config.toml
n_layer = 8
d_model = 704
n_head = 8
n_kv_head = 8
head_dim = 64
d_mlp = 1216
vocab_size = 32768
activation = "swiglu"
norm = "rmsnorm"
norm_place = "pre"
norm_eps = 1e-05
positions = "rope"
rope_base = 4510.0
rope_fraction = 1.0
qk_norm = false
attn_scale = 0.125
bias = "none"
tie_embeddings = false
parallel_block = false
init = "normal"
init_std_qkv = 0.0158
init_std_o = 0.0
init_std_up = 0.0158
init_std_down = 0.0
optimizer = "adamw"
lr = 0.000602
lr_mult_o = 0.886
lr_mult_up = 0.657
beta1 = 0.95
beta2 = 0.98
lr_head = 0.0076
grad_clip = 1.0
warmup_steps = 371
schedule = "wsd"
decay_fraction = 0.73
decay_shape = "exp"
final_lr_fraction = 0.1
batch_tokens = 262144
seq_len = 1024
doc_mask = false
train_tokens = 1034000000
steps = 3945
dataset = "wikipedia_en"
MLP neurons of a small language model. Each row is named by its layer, matrix (down: output weights) and neuron, and shows model dimensions 288-415. Each number is 128 + 32 x the weight over its row's rms, rounded and kept within 0 to 255. Numbers have three digits each. A neuron's up and down rows have the sign that makes its largest values positive.
Before each neuron's rows, "fires before" lists the tokens most often just after its 100 highest values on Wikipedia text that the model never trained on.

fires before: " |", ".", ","
L5.down784:142116084158117185135162097123087099125135056096091170168134049109111123111115105091112122091070132131154141125133152081119153175123100125155103115152086172123156124108092148151158169061129126085113126127097113130137181057093164131065133191104146111152134143119077150142153103183152089095099117141158132078088125117090113096136138186107114176078161149127116120154095132106136119196153

fires before: " |", "|"
L5.down138:120090150130161142164127205109134151177159137158098110094120175117137209133174141064127147133111173143154145169166095129142145112130075092165153095116162148110108109123052064104125159168099097096051052077076102118144081067172074117143083130171126041154160082105089152131145135076091138162192043108078090145111143138139128123090122163150165144134200129131136122155128136092124130121168

fires before: "\n", "-", " |", " is", " place"
L5.down1135:135156126091147113187190129119127160130067160121125130183098100156137077135141176102076176118170194126119115090116066191136109143142092084135134147186149135124157107197135176116205135120125110109156072186160112140152156076170142167144084147058138143143151106128111104094195141126151183088154096053082134124131134155180099135073192156114112129175155136099165100174131125114092117157121

fires before: ",", " the", " he"
L5.down188:078110057097125119091125155108080189121132127101121097143146203129118134083166135134166135128126118116111164196089124095119063109120086075153138079170142103170082149122110116093052115113087095111059175107098180122092118130135186118118118155126093182122158123138051084091144137133108160122112133140084082109134149188120123116065123170130122092084177132131155079086121064110138145144127

fires before: "-", "\n", " |", " (", "==="
L5.down142:134144075113070146110099148085152138116138143146158086158142128137100163117127109152103117120205122162140070135151081145080128141114066100149110171157142118123105164133106134119113127165101164140177152147182111166153120138179133067138078122115195125155122161104195169147129151110167132114153141121090093104125133106083137110141117134179108158139018162084117154107150066132104148206073

fires before: " |", " season", " League", ")"
L5.down294:078197132140128153123141142100139125194234091124145080093209129155125182141124165161070098094129175155137138142117192116120103151139117119150153113140097138083128228067092090169132194187134153108103133074131082156088116121113151096085118089126118105122180162100129121087152171157060128148134146096129133128068144123192143147207100151131143138131133154109164131083160110126180109173157

fires before: "\n", " He", " She", " In"
L5.down966:128096132106080104137141132139132198136131088084140117132071215146090120155149125124125146160096168106154121146115144142132120096132111135131129154109126133146161000130041141113129096154169155116119156142141132117127120130133177113138087140134212115091134076123194118146140125190118169122120120161127155106139136174159150117150191112145164088093126097108170168133189147140118154178122

fires before: " by", " to", " in", " at"
L5.down555:067118142089178124102118096145141011192153075106127173096149080058095119102091152170116167083178174116144118076225112082094134124114145168137079110147172136136166111108162122116131117104123089116172088096180082142146097130098085142140154127156103164111099109089178206111109211191138087192130138149103148128142166141127078106130179101093139170088110136100114110115097152073115167111139

fires before: " |"
L5.down684:109131133095120115108122109113160087128100139126153115117083110116178189128144185120128160192161164149135136114136170123133122098149132103076124076118135082120130128165166108058169206129158104175036101121152182145156134155157113113107129076162090134112101091168119139183122138172117228164142084125099058092058137151094058118074129135130135178107107144128128102151144133143137123165122

fires before: " by", " in", " to", ",", " with"
L5.down118:107141109080153204115102106126162101138150157060100120080111081075112147120121116148162100071133141132139194054144117120123151140129102079100098133125119167139144147130132176146138126133143091141183057143140129149163108138153082120188086110139061086148132111118152178134092176165129151172089131112123086112112094137148083133136178111089117148121163134077098112147047122123064130142157

fires before: ".", "\"", " |", "'", " m", ":"
L5.down430:152113159118145124098161065144177138117094105123123128126105180173142135103157153121125140184107118195165142100141114124139057186132150105118095130129045045083164131119137126117115160086188128100131134130131144190104112117094144071165156147116107119079118115116138145137055167132113088128134136175136129168158177129142150165175150126151157121055147142121174098151131127112118131081104

fires before: " |", "–"
L5.down78:102151155122058162126104112069150070107126065124196123115167145173151113159152169172111130136112131114126077113152125149112129134094117112133089119132049034117172160145144119167134182123124084124138095146168095124192121165156153103190085116139091137087140153121066209122121143150122134132107161152121090135116172111088130113123128151169084152101099162116153137100157122116108115177073

fires before: " |", " (", ":", "–"
L5.down885:110108102183127129151067165099143106133091114135180125104157126145152159056109095093112157120059143128154109138059156092188175110109125130135064149138101090114060156126141089169138104104064074117130163125116116115134092220166085129142135163140130139174130096137097165182123205115180144075108151213111111148081114131097103096085169136108132177121077139109148119137154154127148124179234

fires before: "\n", "-"
L5.down513:133113149170202106153128061120101140165090100145104154167071126106101109132132122124173128105196168147097106131118178132148077133159137146077121150041156072061172135161135111111091149132145127120142144189153168135083183081181135142114100137176160114152121103099142114109131121131097149161138130095132124070150152086133180128123143153165161111150101143185161137063098149123146130135115

fires before: " |", ".", "–"
L5.down640:144111100139054149131149099079132141097154153109159070093149080121111097132163138142161127092185120152127173091151134075096143139147174091159076166175071120140101062139121106143194111141128162109089104148117178181161159085135151085125100085108155089158114152118087181101109113157127106134148157117100079109200096129156125089186152111118141121111140132147061124129164117138076144172088

fires before: ",", " |", "-", "."
L5.down740:127084128085128111159077114183146127100155125124153098160087110101145165114132137056126150118152182111074132094112116067109169122168154210073113103088185139105131073107057143121159111124098143145124072109165138143138165138149042097138115138161127154124158119119106081125164147135129093114216098113136052083152129159120153183107128140146117136088140147084064144204135102092156188110142

fires before: " |", ";", " 0", " 1"
L5.down463:168121137151147136097181128116169146086109132108155108110103074126122138139097100223159171215128152157159127060105168093152156094114122142135142173109106121214165089159130132157153119146092099113156113153127132104112112172158174103134146150181114095198120094101153150095143090086153110062115113108159130147115094116083091125136156112163121095077132138069102152098148136094089118113108

fires before: "\n", " The"
L5.down131:092131092092092080125107103139068078121100124140132163133097139145082121122126122097094159115221125123164169118134096156191096135103144112129107162134119119097106130134111096113096161068050161176129171125086138186148080134210147129136078128141103091128151174125150174113091107151135141127089164125127111128080136141254134096130114102062161136125191191115063132091097212122111127160096

fires before: ")", " |", "),", ").", " ;"
L5.down655:124176111170122096098106128133113126128063135051186140139142156100144148127140103094093159080125093155161113176126119133145103140192097134016071135180093190141166094134167100083110131103129127151091134117045130128130125081137096124096125137137145134185106124106105115197140162090184148095133196091118119128132144161171070095107123148180122135070044171108084136149164127167132103104152

fires before: ".", ",", "\n", " and"
L5.down677:161143161159076161143133140136152085069134140156109106140151198178114189152132145154138121115096126175121098115099125165115133084152158086103163125134091116187108164178085033154143102122165176120193144143158111144071120119125130123102139098075076119197136118123122102162111141117164168128104109156096131129082135146120029119109148110126154106114106126097129137185163117161130119117147

fires before: " |", ";", "."
L5.down1172:123133127150089134140147138158114128147184123113167160176074102104096095106148139148127144156151154164102135105111117144091173119082106135096175133118146082165173135106057100139122138131111077090104097130143158160146111160135192209119168079057138154143104184135189172100133104156145164112145152157104091085110087111166114107134103082120110094160153077120143153221132147147081149102165

fires before: ")", "),", ",", " m", " |", "%)"
L5.down820:164113125143062165098126109125124108135135117138109121076159121118076195127122176132158094153126101040163103162237121132080116145125123168139168129156124116164135255107148165117171173169073114132137149121126132130158100156117153155165094135139124130102152171148119185108105157096107113095110164134079092142127136111140112129146084145101135066184097098113105095126096146120126115198143

fires before: ",", " |"
L5.down731:088124099147140094132139106108180167088119120114158135160115071092121172102150171095120115140131118078179206154150123113145191085134158110120152141139091120105078072123115171155111122203101096130144083075090129163113109144165100089123168109156076109107219124113153168133108125132089064098146107093172127110137173071202134146107159174175126163153228111159094099129104167137074135155160

fires before: "-", "\n"
L5.down423:146164102172097122128135127149152163054126091108091066086114120142080133084134111104155151088116094144149146116137034144156147076161144105194081116109152125095110169190146142132100138130095080105150188129081166187113126094141133148161098154086107089155156115112072158165142142115163158170093109126109141133150139127146170189150096060146089119134160112115133123240181141118149111099115

fires before: ",", "."
L5.down861:167146213112130173165117125144083139110115210152093125145095160144103163127120046148169108181094144151161149127094168140119124134127160094146174141165071144079168048184147145137073126112144100126164102050135122095144147192136140110171202156134114137115153126166100160084102104136149133157089202141048128133115145127125124113134103120156107135131112066134149178124118117144125176142122

fires before: " |"
L5.down1040:124149111166074111148145109111103103131187064167120151148160060084146136174131149116107139141095145106157139103085140146093122173101119195130122118157126119129096122089126122176138138092093172140168133126106155116084083114059162169138122107173112167140103150096102142096130113132079132104102145111173140104177103153191180096160070084135115150129116125128152167122099096101136152086056

fires before: "–", ")", " |", ":"
L5.down728:100084126110083128107151149119130132173145096127175111161169129123107095140131107143079145142123111095135108135164161142096157156117153115168166076088097138122143255098022144117085191114120156149126119110144101110134144132157164183178169094140123087087169115120144120106095159137183135143151122213138144117126127166083111134138129092070164090151138088169123122131143115130104153164112

fires before: "\n", "-", "ook"
L5.down181:110133135144088134130100118133108149150096159094139099122123193121104113175144110099178104121119155129166138093124109116142238112147140127157094166141120139105059116171130189107127164100112202098095149169136110112105165145167121106125157109086143145167135154158195080154171125063150100058071125134176164112072111093095115136135074101150042141074113143093142163129151164084104107184132

fires before: ")", ",", " ("
L5.down1199:074115057110150070113156115123161183096136095144124164170160080153106183138122089127141119153116146077184087165134180139115140208085148171106139150088115092127111097144081124099113120079130139120137165104125139141132159125222118147115149154086131130128153061126140139106112180107131053129124206114177068119128177124169064139135139127148204109134123164142124143116136126138137149131098

fires before: " (", " Albums", ")"
L5.down983:142132124116134147118140143099111156084119168105091164165115159154109176141131119140172129118143154108127169184119112130100114159209083121122036163078133153157146145111109127043078162057071197117151150151108132102127106138197081122100123091110085159130199133097113128165166154127134139102080069065126127109124091113116163143154111141072191090085168078159129099197169155121132096110130

fires before: " |", "+", "yard", ":", "-", "."
L5.down1048:168133113177096072125097132144117084095086115159122100213152106157150111135120105054112080178151153114193161120074134141076155058131173104104133138134135118104170113121184159107151144141160097102081183078116198134097079124116133147079174104144174184169091167170174159172164132147147107184090157078099089123109113105114073126111130179123115167115159202134154123129147151153106181095158

fires before: " |", "-", "'", "\"", "."
L5.down357:107162114185152123113089099145143187142138137190143152117120162126141038145141156104144118158114120132096120099154141105092125161075106156135139137126158124116165113129105125166148040124100183163153181138190085149062194131183089131141087128080168134155115129111114123126096113097114081127149127137138162121126042082149113124082127122149151158167089104141127148113093202112131124079136

fires before: " |", "\n", "."
L5.down940:152147161113103123107137133122135152091158110133141120138138104088081127143145092137116118149102107188077178132171115119125139151190090144118071121134103134189129106125075108134161129083144081127130159077135152118143140111049098158110142115143093131196099093136131156150128066197160118086175181119086142149136101155079147154079151124150133143086135089174100140118115115165112158114115

fires before: ",", " the"
L5.down551:116144093110082080174134169071159149099184123173134126132119085125146106112086125114087132163044151126096161180129125118092151123118121136196070109093131113122156153122118158135106108119047148108138171121131109102128059074133152108073151090114180152147139105154103081088202112157121161140114141120190107099182079137149149183098136119135169131103099129130149152124094139151177135124154

fires before: "-", "\n"
L5.down685:108158089115122132152121118091144080138082141147109128121104172102135086075116112119051137045155146134142109112149085173064123130165133181148128088167139103100126152077092204184183158130110116128156119091138115134166185017067139069170127116122117121208171094101127182093148122164157166101144142166175174117134132156127165131117108126186133146161171156162174128124118135148134174108048